MLP neurons of a small language model. Each row is named by its layer, matrix (gate and up: input weights) and neuron, and shows model dimensions 64-159. Each number is 500 + 40 x the weight over its row's rms, rounded and kept within 0 to 999. Numbers have three digits each. A neuron's up and down rows have the sign that makes its largest values positive.
After each neuron's rows, "fires after" lists the tokens most often just before its 100 highest values on Wikipedia text that the model never trained on; "fires on" lists the tokens most often at its 100 highest values on Wikipedia text that the model never trained on.

L7.gate2:429485538493494518564475494481502618522490524443573411464492491595515509544428552467487483485533539502461500491492500510475474577534420434480500556491465448512517460473543522484506476504492467578427469539481540543432470512556531473454478448479537559446510393447486446534515510481504526542
L7.up2:518569492483563537477466586495481560478487470472540537481563490478434516559513523481450475557487549500473435496482519490434478600535541452446515548490529464554498479488546569417529494475536510450531483514411471526482446477496535460569417531507494476522421486439516506461510457469532523567
fires after: " O", "A", "ol", "E", " E", " H"
fires on: "n", "b", "t", "'", "c", "id"

L8.gate311:521514459397546537538530496556456547460574502529598436459467449474479482533508482521506479446452466519520564548500470538533523514484492554536458476492437462526542525528532535576511480481462462518455438498535487550482448470548517448515564463487483547485524541485489502450506465469529502501
L8.up311:500420539457463552539487505435427557496480462542585523476521485591527592519545463533498474490479537445514545522541430538530472540501546559498507513487465422473487487520521540533512516521488551445463437558560566491540498569564513526497524539505558519474526475516506476480510564492560510453
fires after: " |\n", "\n", ")\n"
fires on: "-", "|", " ("

L13.gate93:493475464481537473530509516484456495493538485475466458466515584444434461484524498463489461397529459472510477465469455438462481480552520500501556552540465516462492478476500509494473489456469495474508480488571460468541504460508507489511523473546559578464472518505577543484407478523440540482
L13.up93:583509539508508544493568431460484560499422542539460446530561444529467532463536477504441519479514438534443430509529514442458473439513532502509516484561506471447518454457469485493528527538520512520457513524475409534539573523501468482417485562562526468502466482462490530467509512423565542506
fires after: " h", " ch", "ran", " r", " H"
fires on: "ous", "ang", "e", " includ", "g", "om"

L3.gate190:508464424472409551520484504452529392536510469542497492493500551415528512440566502568527503477492469435493491467544577535466443430480464562465467519477485507566517522491441533454463510488476498486539471569526493429455536449426523494447558539490479473524454534525526483526552528551568470513
L3.up190:477451485463419506512478512453458399497489469591496541532518507434521479481564474551540472504471434442502467480516575531428459439521455541473467469507515500573498556505515551404486524471495493524491443500529493427499545455388516508428578509480476500496481521540548516522495482543527495538
fires after: " "
fires on: "19", "18"

L11.gate162:515442525497458519447616518497516544465435429525567469505485471473438484506547475539520478523502511465552479534454521452519473551430522526521531510465489585529437571503474478501486481512552462542433496534589460462429523517431449539518577524491519530554487492478527522475444524625535482477
L11.up162:448431492431464486573475481517513559496575528463476469461524471467527540488483463542509429539462484459463477500476525547498423527433480478515480554484460537469468497491450449559488478474531553488534510487482494457464492473446514485502574497488507535450517514401498482504471495476607552577
fires after: " ", " (", " where", ".", " educ", ","
fires on: "20", " she", "17"

L7.gate117:514517478439450466510480463438469494498410600494450576501534470495488470511534470428569454499456523545490510473454568423548522497493481384528457448475522474550534453502492497442499527454466484430518477488555485450507481486529487491508501525470447484558547474501544489431539505490475459484
L7.up117:502545532467440503539487521481496458510436494459406504469436529442474489464520492554496624502471449527507534510533481503508485528523490474480390492579498503478517536493512498416518454474483510492451458459517451493536564521597450540461467564577567464504507518573524524529479555447483464445
fires after: " Gr", " W", " le", " K", " S"
fires on: "as", "ig", "ast", "ag", "rit"

L8.gate187:439546441498545534492453458452566528496509493416482554497428538534507529479503542518446490390461566470459463539460521449463530479486565421429480500448508522426508458498477434545577507424470501522496502518530487516469499531477612488562560593515449503464458499540453485511479518537519444533
L8.up187:528519500453548437444521495451489496466451451428508520546469503529484476528476524499504426526519504543521496469484556506487464423528466448436516519494482519575552442510479491493488462532591493542494515513496542494531532431518505536517546455498584486501463540536488518496491526529410503488
fires after: ".\n\n", " that", " |\n\n", " U", "\n\n", " it"
fires on: "==", " would", "p", " will", " had"

L3.gate69:466508503445525500475512475521437425477500479506501513492532525493471577486525492502507482480466438455422547507481558444442542457527526584510511485489516545539523530513441546467553574430509459505493455495537546445490508474419474570499545531455516532506561500491433489504493525605531484527
L3.up69:477508371410504510481536489516566427583552518486510503446499554490466499526564463495588470485478439472492500537489551458459517489531490497526467471483513480550396495502478510478538565538478499466562519488502436476522473495492420528474530489504525579480520491480467488490497489513545474506
fires after: " "
fires on: "19", " were"

L7.gate46:517458502536527455475477449528439472483455541498449521514476543552500484530484465437563432515465434473446545499505503456535424480500488495475502451468521540594494532455470455561495521523618526500475447537394477541537476483512472537450501471486564505483511561568507517465509560516513448532
L7.up46:535471529514523494432512480482441530556450491543546538523545526434526515504462507519558517535521517454502468469477583563508606493495425497484549511438546492538504594561511553501516488493482472522525428548478507472564483447593516482510452556476523506485488491529485441480515500570514537501
fires after: " d", " P", " l", "av", " p", " D"
fires on: "or", "al", "ic", "o", "ent", "iv"

L8.gate36:532525493493565500455499552493460590532439537515521447520503481451469481467548527492506518472517496451544500572433554528442578546489517473397595506520499563478548556473523534562522448514546507444514460533439524518504534542463474520546486467502499432541494472540489442464536543521543438512
L8.up36:532549470397517474516486515496474580449451499518506485511591449489505473469553530506478518563501517489503499509486588546454560477514548472499479538477509504497564451481538538543533521536489472515513477448491486484493449515448394516522528512523478563560541421503453408542508540513527565478
fires after: "\n", ")\n", ".\n\n", " |\n"
fires on: "-", "\n\n", "==", ")\n\n", "|", ":"

L9.gate146:508577520545469526450543535455440566504493506443461582528516465532485504489526488539473489517526414505426445533494448452529528508433514550481519533485508488500534488527518455540511519565488452538451525503562512479531501449539453567491514540449454481557507623509468570431460459554561517547
L9.up146:513534509522560501493468496496507506472520431464495477458509491516473557452521556540465567449532491537520434506540517420522472543491553533476530478495460587445460501500483506567507521523492517473504591508545434513553517407478468500524464519473477537441456495478475531470526472566483439532
fires after: " ", " st", ".", "–", " w", "g"
fires on: "20", " However", "ver", "ro", "very", " said"

L8.gate223:467405460493562477492524453481539505538473549482508465461493426478485467493446479506486465543476530512468488549530497468533514511464489426516449564538558475454504472483467479474437492509502506482516523501537393494492517498478519493467532421515550566488528493578456509441509484424497503472
L8.up223:487512494459491559483476524484472490542492488452499494497454534502455548458540536487449492566541530520427457509472457554575553447461482419517512478499502475486502523523431556459459483513455440474534473455499488523587559503511505404500476465571523488408534486518518508557470473443453455452
fires after: " B", " K", " V", " J", " T"
fires on: "ol", "ul", "ov", " reg", "ag", "am"

L8.gate153:434513519515507490471403468427537596504481533470527484480556409610570493580503526475499524489479484486466497438527522482485447537563488481606565488513530528483487601509489505447555479440496523555492462458488442555525530563532508511477465468504498448515452510502508507453421473477510502465
L8.up153:486572518495546515488512495469440473486452504482542536427560487509547522538538490448516485490464506488503485577512542495438473551559547517540431519495528507377490568572454543501525487443486511531513503476508470535412484439597490442487558440461500545512501486447472475566535497459465493542
fires after: " P", " c", " D", " d", " comp", " E"
fires on: "u", "ou", "our", "ap", "ar"

L13.gate73:509556478449541484445534525554466526513449552501550489443458564451564541473521470491500528508437535440497512444526589442519434498503416523487534451519472482469595488423444540545466520568518510460524500427487517541464479530524465530432493538480550527390496527462506506538514459518466539481
L13.up73:546485464505501493486449450456457546486489499507482524448560572493478578480519508516510479478545539488517504478511559526503455476534471487538473476476488505439510519454462566460597461553505564504415453496547601448530511522577525497505499522517463492534499528580438458497544472521599480496
fires after: " P", " T", " S", " p", " s", " D"
fires on: "in", "or", "et", "er", "ic", "ou"

L7.gate192:482476498459488522455528493546471412527495594466452537594499504498495536504499479500575450531464463489507561536474482450534457530529446506464488472507529511534541532506484498595477450464512565416580448610537512516500550458450566559492538443473499512471486483539548522449451498505509479419
L7.up192:517526526493557411496492470512458456507505503487500553514531492488451477494463507553522522508550522451502503511502456580528418472493518530488578458455522471513507561451561491429516525538559574511402508587465479495538488549500525516520452467454532376475528527532591496516475550506453468563
fires after: " m", " s", " W", " w", " d", "T"
fires on: "ebsite", "u", "ot", "°N", "q", "ign"

L11.gate64:513501487482525493503542526476536466490509497508475450465507449438455527466471488492509524449462459436465518491541472505547517356505490449520400534568554546521470514472542461452552474518518562449482496530524451438507517521574442540558521440555538516511499486508446444536517410483449556534
L11.up64:481468509507461474586413483541447495499539446462485528511464539518469442549486481496503408526494505479507494471561495615507500459459512515492539478510467466530448499470469485557492533542501532541496507463406445512547422474502543417442503453574518597483471475518463474514480464524456471554
fires after: " T", " t", " M", " P"
fires on: "eg", "it", "om", "im", "m"

L11.gate282:479572442497586466555493459490439562460530522533516520565476493461517466442407557461533536504478499507501507521506473525511471522588507470522547519505441476487498464532454496573414457470510465517480457433514502536436508463519462504511467605516608497496503431511488533458537485446537579493
L11.up282:488512514449440507502520509467487455497529543498511400531501458511489556473585461438532497552506489467575536495510421544443467464459527534465562486541502543492413556440525463446541531512517493498433463560479501492551454538536521462524522476484440456510556523427505481463496470532473594494
fires after: "\n", ")\n", " M", "in", " l", "m"
fires on: "-", "em", "ad", "ay", "ri", "ig"

L5.gate41:454429484469513493489513500498510445507463522534454475494488499490455549494463542528530417464430499493495507506470513491465515534478528478580515506550593498549473446451538457479509481588547467489514518544509475555521416480450555567470514396492417436474561491475428472457413496498423510489
L5.up41:470522535563443483468559509544541498464522451530507472469446531459520494457477459537523433519478461517497484468479492517491487461516465439533525510482492486470482513425479439538512507520473572527511514478490461492522523486550513479470497453505502558511507519479410571461371527491479529524
fires after: " L", " W", " D", " H", " A"
fires on: ";", ":", " film", " Film", " dist"

L9.gate31:484521487513590471533568520512576424509484408514617459489476411448502506483471451476518505548482495526498473465532487452476434456484469512512495576459425474530532557450445520510542526479518497497479446417509505442471551477456538457470572461559429546429484536507548593513516524507453530466
L9.up31:426407501454509530468565512573502461565463471519530519471517449466515462520504469524550525544477498557469484488523502528538472506484520490447524428473506437519479478497446405491584467474472496510522491525531487403543547478525519456528501424499469489493578573520427446466478506462497584482
fires after: ",", " R", "om", " Can"
fires on: "00", "is", "ol", " ", "el"

L13.gate232:475465441429499453471495480445512484547531559519478489469549523496471531525505539477515464511468515523513511518573550440487487485479454467459522440483534529601520499544492488527510564391423496477496463560504444512501486510489504487544520512467507515464492507608487518510560482459549438555
L13.up232:539500533416485492473486542506561563481496518506579459557505479428527547484486514543531538463496518428509438537470509448504504491503495449494535522526536469529552528527448506491551462474444548472531487493562483455477432557431466483503480400474451548488553539488496553524419477584555526507
fires after: " ", " ("
fires on: "20", "19"

L11.gate303:470513469493505480600502401542514545544578561477478516511470467472511391487548510492549505519490482546497488457526505449447496476536558478516466486488438536446490486505547423509474467421521487536473487556543532536430516405524512463521487539463514521506480525517494437524497452554569474479
L11.up303:537531580550534504584544501558464470452510489513415434562506493522467457496484516525481475491557556576460543517506512479454466508501529485506457551515509466447488596548492435525558519469444514508496547490479568550499508467569433569507488557544504580582465553493520509599468483563510501414
fires after: "y", "m", "ec", "ab", "ograp", "rop"
fires on: "cl", "ol", "h", "ph", "han"

L7.gate154:515545454485549497562507499552437475527498464493521520567540572518469435468489589502474535468547519475549506436507476432458479518506471476502535502404491487488409520568464445517586474520490583471521471552477512474469446501459463450439520476483570424508457511481496470501491455542484488587
L7.up154:535553444426560502560444482538502501507457531547516485463494519458476472519511537386460569469540544550538521529476482487399481489518492454523487482519543452497464553582504484564527472481478495452579501548569418474550533460433439496459541553555436560516457438461536493497530461525463475529
fires after: " v", " r", " p", " st", " ch"
fires on: "ut", "otes", "ote", "im", "ults", "ace"

L5.gate35:551435533441524538540543506545512559412514483517477491482472485533601435429490538487477462479529505469521517434492555496496519538452480498501541471500572467516491475476395486491562508490503553466443445457473497500486494444437456515463479570520548571487503541548522546438438555495485429513
L5.up35:564514489489508539546533539483512484467520476499603479487515508394583444479537527485477506534456521543511447487450578506446505506574503521434533474454534442506506528549467525462536479474569553507504434491573475522489451413503454476461510560483528508442555500557461551535515602500499464516
fires after: ".\n\n", " |\n\n", "\n\n", "==\n", " ==\n\n"
fires on: "===", "===="

L7.gate263:477505521535507479523471474486508483483454561501554483535524508471411503539590468454502463488483550536489465500489468419497501466505583501494530549450568515538538535447541581463579558500380486496434544493499548521527519529469502538436504541464513475421500492462517529462422534494595525528
L7.up263:494499546526494444493485520463453486492552518508548455570519491470452505584460452474536484529538478535482489564581501496513563506608548495508533543438494491597480557497465482534547566549522456547411484514446578481517474513605539455465444509502523475523505509452405492491503463465496531442
fires after: " O", " bel", " n", " contin", "O"
fires on: "u", "ver", "ie", "ue", "am", "on"

L7.gate224:496484523533474478496474467480522562468440513569572528449549477497541424574433496527470485504522477452575527495590542562449504577478470464446518510545484520461574490532478545519498532502481441440516445492581483476521459461510472471508536459405492514518521565501544530495521556468511589438
L7.up224:515480516581522489519474488495456547496478519566575578489550505513528512520463478476491520524473542485519542553501568519418561620500495460534515533501546554483460493491541520495489502473557477497436480576470529486480450457541495515503524445441489524517597500561548507489565532483527541487
fires after: "\n", ")\n", " S", "m", "S", "a"
fires on: "-", "b", "us", "up", "ud"

L9.gate314:548473474450548556545517501543495501592460511570499470506512435495524486502493443529513533469495566500497538550507456468458527512500465543483486473536508573484516467519569506538532495485447553501500469479546522435537528466468560490521448491459539519502532501510513473483519459496579500489
L9.up314:520516469456517504484452557513509506520471509458455522493537523474542487600447558478489544501495500487487519545521492537478510523512537450527474557525511583540551528499571550523464439483535480514511462474486445506457525429459603509516466515454528515585451465518533495550555472459491569486
fires after: "\n", ")\n"
fires on: "-"

L7.gate294:530411492609540490521501513501456537443521526466549483513575553550537479528483463476509521446504462520525476468589497457457499467487520502499509490475471446507465485555497492465583451427523433541424512539499563480508521584443539505517463575490512529497487441517434497497567416573536489534
L7.up294:506481487468452421448520480477472463514521533502456532533465513496499496447525535452478478470536456531559560504484488475514475498519538504462469486431561471567443481499528423445512495499523421532489487541491532478492486495452455544568419504500547477466415451495447448490479530462544499551
fires after: " s", " c", " att", " t", " C", " p"
fires on: "it", "en", "ent", "our", " his"

L8.gate162:520497441453502418472462526471523476519534510493549511538520561452471515538491496485465503430509546526519457481473497449524512466484512453527527488510579446538553468546484511531581571539538505527519532507519402520470551544430604528521495524499441526467576496494609529456481470452377467559
L8.up162:501571538480472440423478575490477439507490568531504570469478471484434562560487475488429554494462561443520493481515465527454436476515525503480566453412479482513522544513513549508511475478500488509529506469500437423485477474417512520444462539490472533496522461475584517488535516423494487528
fires after: " c", " d", " C", " v", " m", " L"
fires on: "it", "u", "a", "ur", "our", "ar"

L8.gate211:475475485470490491472522477468481530460501528476496514485494465563484546518510477480500552466504511551515491503532529442495556520500587538421517598472474515479519527493524521513530542455513435515517514491548441486512474476458530519504502517485460536561466477525464524487569538509535491502
L8.up211:532489489461475495462432494542462545547428446522462454405503536541527534575534568512536442491528430466506486546540464534475519499527492539534501487524503518508567472502512483484464515426530467543585491560469473489490421450444512476543470497513461543568572410490557437486506478428455527415
fires after: " M", " m", "M", " f", " F", "m"
fires on: "ac", "id", "is", "ag", "ater"

L8.gate280:481501506471506479556501501521509479478449544521474497495512445576480521481565502477527459494443478544496446428513463497449447516436618481517504462496499441460477455482512494530451496474527457510470568509503534562394416455481477451461517524445519459501500475518544516489508488484442476485
L8.up280:565527485471468579550486462536480519422566430477551533499560493523463470464520483491488522434424528512593490493524476478474505498506512430529479455527512511504479514569510558522552464478435476509452499452476459543532480486472462550422471476514500499585535558548541428463473496542508450513
fires after: " W", " Gr", " w"
fires on: "ig", "all", "\n\n", "ell", "al", "or"

L7.gate129:531482394495462502488429480515466528476517577484467477527521521542571550485458518469461464478484514493505542497509486565588423586576446497537488465529475434508502452489488558466520520478558455558533539527474433512471467528550526503472534437474538476457512458508501491516418506460492609561
L7.up129:540571549513504493471505487467525488496550559511489481477485529509520493559521509428473476473543516570533507514476515518466474510565517468475540482501482543564600562468543536543495542515511540548518505518581560482517514475566494507375470489562456462460494566467527447554451544446441416499
fires after: " O", " C", " A", " E", " c"
fires on: ".", "'", "b", "al", "s", "ric"

L7.gate217:519515520483483421495345481532466503563565503469545564478526493507508477516427464513498469406460539477561533533510511509450470463539536533501513535559456522477526525512532523400506529439514486561437534543506506441477434443518504481554509423553469480521429484494506489514491546492482534443
L7.up217:504468464498456524497488448540521530496565456491481440537453547538509494554530444508536403493515442405512559544453533461486454487513536497548512565529487604509532446535559430504538524428490464570469502512486426484483435499478499567512456531497506518477427493570564551502490542466564480440
fires after: " M", " P", " fin", " Co", " f", "sp"
fires on: "ac", "op", "ished", "id", "ax", "ired"

L2.gate254:559456532527505471517507398489464514529566496469488452504590486447564456555536563475485504450482487539563511470497539471498489438551526500485501548466586515491502477458435517464414470498500500429459466453466445484562548549509473553531425500535553514476488474517464555519476525488453543414
L2.up254:503511572511492545517469389550437483575537539463449476512516526418544479500504509481554542526496496601542439560497502513470510503444463534503535473512519513620443408497521452505484478564539517538479500510512465482570531500503530532535444423530468507528507549570542509444533479487473446553
fires after: " |", "|", ":", ",", ".", " as"
fires on: " \""

L9.gate66:548537505463499500477510496535521533544570482505547460477452458478552535537459492470495545457501510566560507529464476516452522527570545514498504444477526561537552475527517438513510557508484554506459486536474494570500442541549527509545581522549553577470571555512456427507481482522416541420
L9.up66:500464477464520575475530519470476536550477550537514457502490401453498578535481465570443510474502553529508448507442463480431519498572532536541538519440467556537444503481572526545492484482552512473457475494466467536459519462522518441548600534529515565515524560485499504531544516506519558523
fires after: "\n", ")\n", ";\n", "im"
fires on: "-", "al"

L7.gate248:414448485520549529489447455482477500521512472450475546518515491507477506536451521469508415522520497479405543458501421481533485510506457427552492498470557456479442482490501419488496481450454493436433531538538498499418461512512502464530530378525539475526438568527453555440521548478490482519
L7.up248:448515483508542441554498466438478480532493476454475502492546450522537491511418489471510498488435493517523533485551512497526497453478476498562504488492580469552504537592540533536453520519480364507451530525502535533523520459588472457487510462546556463461409550485478562476542483425543474399
fires after: " K", " h", " d", " D", "he"
fires on: "ost", "om", "ent", "ol", " per", "st"

L8.gate255:450536534455389483435454582524442506482496450487447494512515458460491504492513508513537481514517522442537494443490446514427475563497519460535470544516597465531510481543495444479490457510392435418489558493450561544447511433537434498446575475457467498496503503479548503536476521435492504513
L8.up255:449433427457463540483475548526464443488560399494483506496428590525547515513519502473508417480557458545468497426460491510485520488457497473475442531561565429559545479506472443515507441488405515497477559574468513513423442523458481508484465477534503483451534500497475513418473574521462454462
fires after: " w", " W", " pl", "he", " m"
fires on: "at", "ant", "id", "ro", "ell", "on"

L8.gate283:469490526501517459437484557505505491515512549579536444484485496486498556464437492476441551463466475377489506492526498527537555520473507440560482509460466451518580539477516438520468441482502430506500558608499452524551506544546429489485553475501470528458619534518557459546519501500476503474
L8.up283:484450448495528455514584517446496517489540558411553505510550519511535521521465524521439577520474503452509475483522507472486526508480472457542465533523456499481535499506546545547528564503501492500585481509490462535550432514547557502513416555464437581427488484522502494520469473500484562467
fires after: " c", " p", " v", " P", " C", " d"
fires on: "al", "el", " Pal", "es", "as", "at"

L13.gate12:417480472536537508514449485487564608502536458531505450524582488503579528569508426530512541551454483465481518439439518513505474534521530505501493503569498450510469495505518451531445432413553485536486459509523549500524452512453524395521502512483549549500484543537466500591537510537486587528
L13.up12:434494531445443480500489494492451437439536508522482421473510543470471500457531496457476518505506494511553483442457502435440470490491494476569465484545559491469502520441537506486402485582531539479469565451478493494492483531535484492493482432500460491444557557471496527547502483558536472506
fires after: " T", "t", "y", "ol", "m"
fires on: "it", "t", "cl", "ph", "b", "ex"

L13.gate68:454473499478497507493490517451443462558517533513440456446538464426438459543546505498525577483539456514517456452525491533507458458549502454502434483518569514533503535473499519503495510525415503508440622453543493488472526526508436485536476492527483493520447541522507515490509483488478458539
L13.up68:532487458430490467546471498498449483464470537479503507512438477566479550516545545482482497541520545512450518495534431595428473501519533456463453558462580538501534521518559464546523471455507491539408541556590481511548547478476475491486488529512558474456460473467453495446545436462521491554
fires after: " c", " C", " F", " f", "C"
fires on: "our", "ult", "r", "at"

L11.gate37:463515575497432519537502462476533467489561492492522504529522472480534484477460535435491528505434575501496467520465411482489550598468548517539445521445495507506480493530489540489569536507487497538531405534482486502533497521536448517558536458518483461554537457516473430503486515553491432437
L11.up37:500518463420440545469439470427547538481546536505425520539503483403488441438432508479543417508464484488535548506434497453432503451455465463532445482522555530512489455513510492459531464484512538486499501472514479560506463597466471470450483428472460489437537453480474467553533457458509535497
fires after: " ", " f", "-", "=="
fires on: "19", "if", "18", "20", "L"

L7.gate68:536511543488505455562487520504526442476520531531495487469390451427484476454464487496446509492504554533572514477515523563502401464501428458547566517453527495531487534493503466540524554476522465432564511551476512520475527528497574494464529531464541528506518525539512564502505530447456531558
L7.up68:509503532461462480500535515457437536413456398515466459506556459529448508602483496555538474501480465500535449450385511439541566463499505470486491553470455523491462451526532573519453467520543435551520443570460507517541500547491473430517509413463529463494409514489461492490546515514571482451
fires after: " n", " N", "A", " M", "om", " a"
fires on: "ic", "e", "ore", "om", "t", "irc"

L9.gate33:517530545511534570485545431439487514464449552537557559420533456468506521467505462500575533582455414439516498482444529479489531520513490430483468473472539466499525487566444494582420511529522473528498507509535462439480461462481505497444545492464514509474543525518529496525551496467476441569
L9.up33:541495506473499449527432462477533530538504496439510490565469411516527485516447518486494497434463496494545525521531495447449521460482604520438543513494543461581500498554468405493484509497530476543428509541550519395517518515491418512458455498490517520531454455530491523501534500484467460433
fires after: " Ar", "m", " am", " Am", "am", "ir"
fires on: "m", "g", "ab", "b", "it", "ib"

L5.gate305:551504407537485420512522458549497443463489530498515520464566520502521521452443436512499530376436444500496473531555556540463506490500485539561498558519420467490491438528492534540493563431508439504469492555490484498507418474502451421509597511458540518512444538469488536474501495504491489464
L5.up305:526462477463465469506549471449527469423491520565486517396541496485530443475489478500438522437535496437521465586565563498436535502547480492495532467515452493516525453519446489524446539452500401525490441502532432505527545433434486413533498462517501495483513459511513514555532479556507498445
fires after: " |\n\n", ".\n\n", "\n\n", "==\n"
fires on: "===", " ph", "eh", ")\n\n"

L8.gate313:541467456517379533477504499528486505540501440559515488526528501524577478562528497501591464504484538544435483562417517534509479503491500555460522581456460441542475496466484542510455498534476545513561535556524458469502532458563558487526581468547472511471454530448490561547456516517423452463
L8.up313:534443423479545490456518510489554478474546455457555459499464488451536525455565599493487504487491530464516411555461585472517486418512521529473484516410530470558557468454440523512499458487497430497478474554444491566506440435500521532487500471522437485489498499519477573476532423505493530500
fires after: " M", " |\n\n", "\n\n", " T", ".\n\n"
fires on: "em", "===", "==", "ont", "x"

L9.gate53:553519558454491514476505459573467527480491526527513453470480504440524572415525438529556508489553497474479574517463511439620581447594517484520562484445489559577489462472511477480498454540518526517580503542527491445486527498468522506472472625452504559456476464531460523525484512464552487486
L9.up53:531469457546442541495527514554441549465490488489490440523464452497539569491484467488568494499529516523548561546461520496461508519560490576557543473495585488519539487495471512607476552497497538413561493448579510503443526444521592474504502514530476555483463484483416493466539452479445530524
fires after: " us", " includ", " am", "p", " cont", " prov"
fires on: "ing", "es", "ong", "ite", "ides"

L13.gate248:514442396509552403513499481430485543525552448507543522449457545502512550496436463566545501484499490507445530468513440453552545506531565532502512509569548517497460484461545467536507453519508564489501456537506485402519511490521473504562548561452548506513481508523499557535464483444467454545
L13.up248:515482501426448485495490459503532501545439494488488533510495572458548491488594468568508492497538474486477499586496475541458513534429484469360551523538563521428528413520480489525492424586439529535495484441499444493500539464488517536520483489495550474513471506478511495524505516540522493494
fires after: " |", " |\n\n", ".\n\n", " of", "==", ":"
fires on: " P", "==", " p"

L7.gate265:552510493545471435598550467578537451515562484513493538469490511520492433466499511434534494531576516562423500543540539447499475470507484477538551521420447477574472498477553446520491501514549452576510431507503494517491507569467467519465522504547499499492480506473517481476511462549470534475
L7.up265:457477534558532481450549509537482507551506475424506452561483501527448529552528549508579496543471528457508473544557490483492559522531444497499500504447532515530493463470487444483526457590490491481472467482474440453487475575395556528507553511499529446560510390561486466467459480559454534506
fires after: " h", " l", " H", " cl", "ig", " L"
fires on: "y", "on", "aim", "um", "her", "o"

L11.gate250:510527527543533541533519463534461498490485445451541542526476583462559483484498566557492526543595537544488506431511457577541419484544513511494502488467492478522491471490504524508459442524450500511535478504529489466462610519515532398478587488507460528467537532505497531536487453560505491528
L11.up250:421448453480457544445457538446506495495536566440441524494481485503528432510446517489452496498541514520490507466438527395542523493474542414400476509490504417527516469533484457519442527548509461525527496571435538492514489507434495512469498486487527478530528527469573485583489473456533528555
fires after: " and", " The", " but", " wh", "ou", ","
fires on: " the", "'", "se", " his", " that"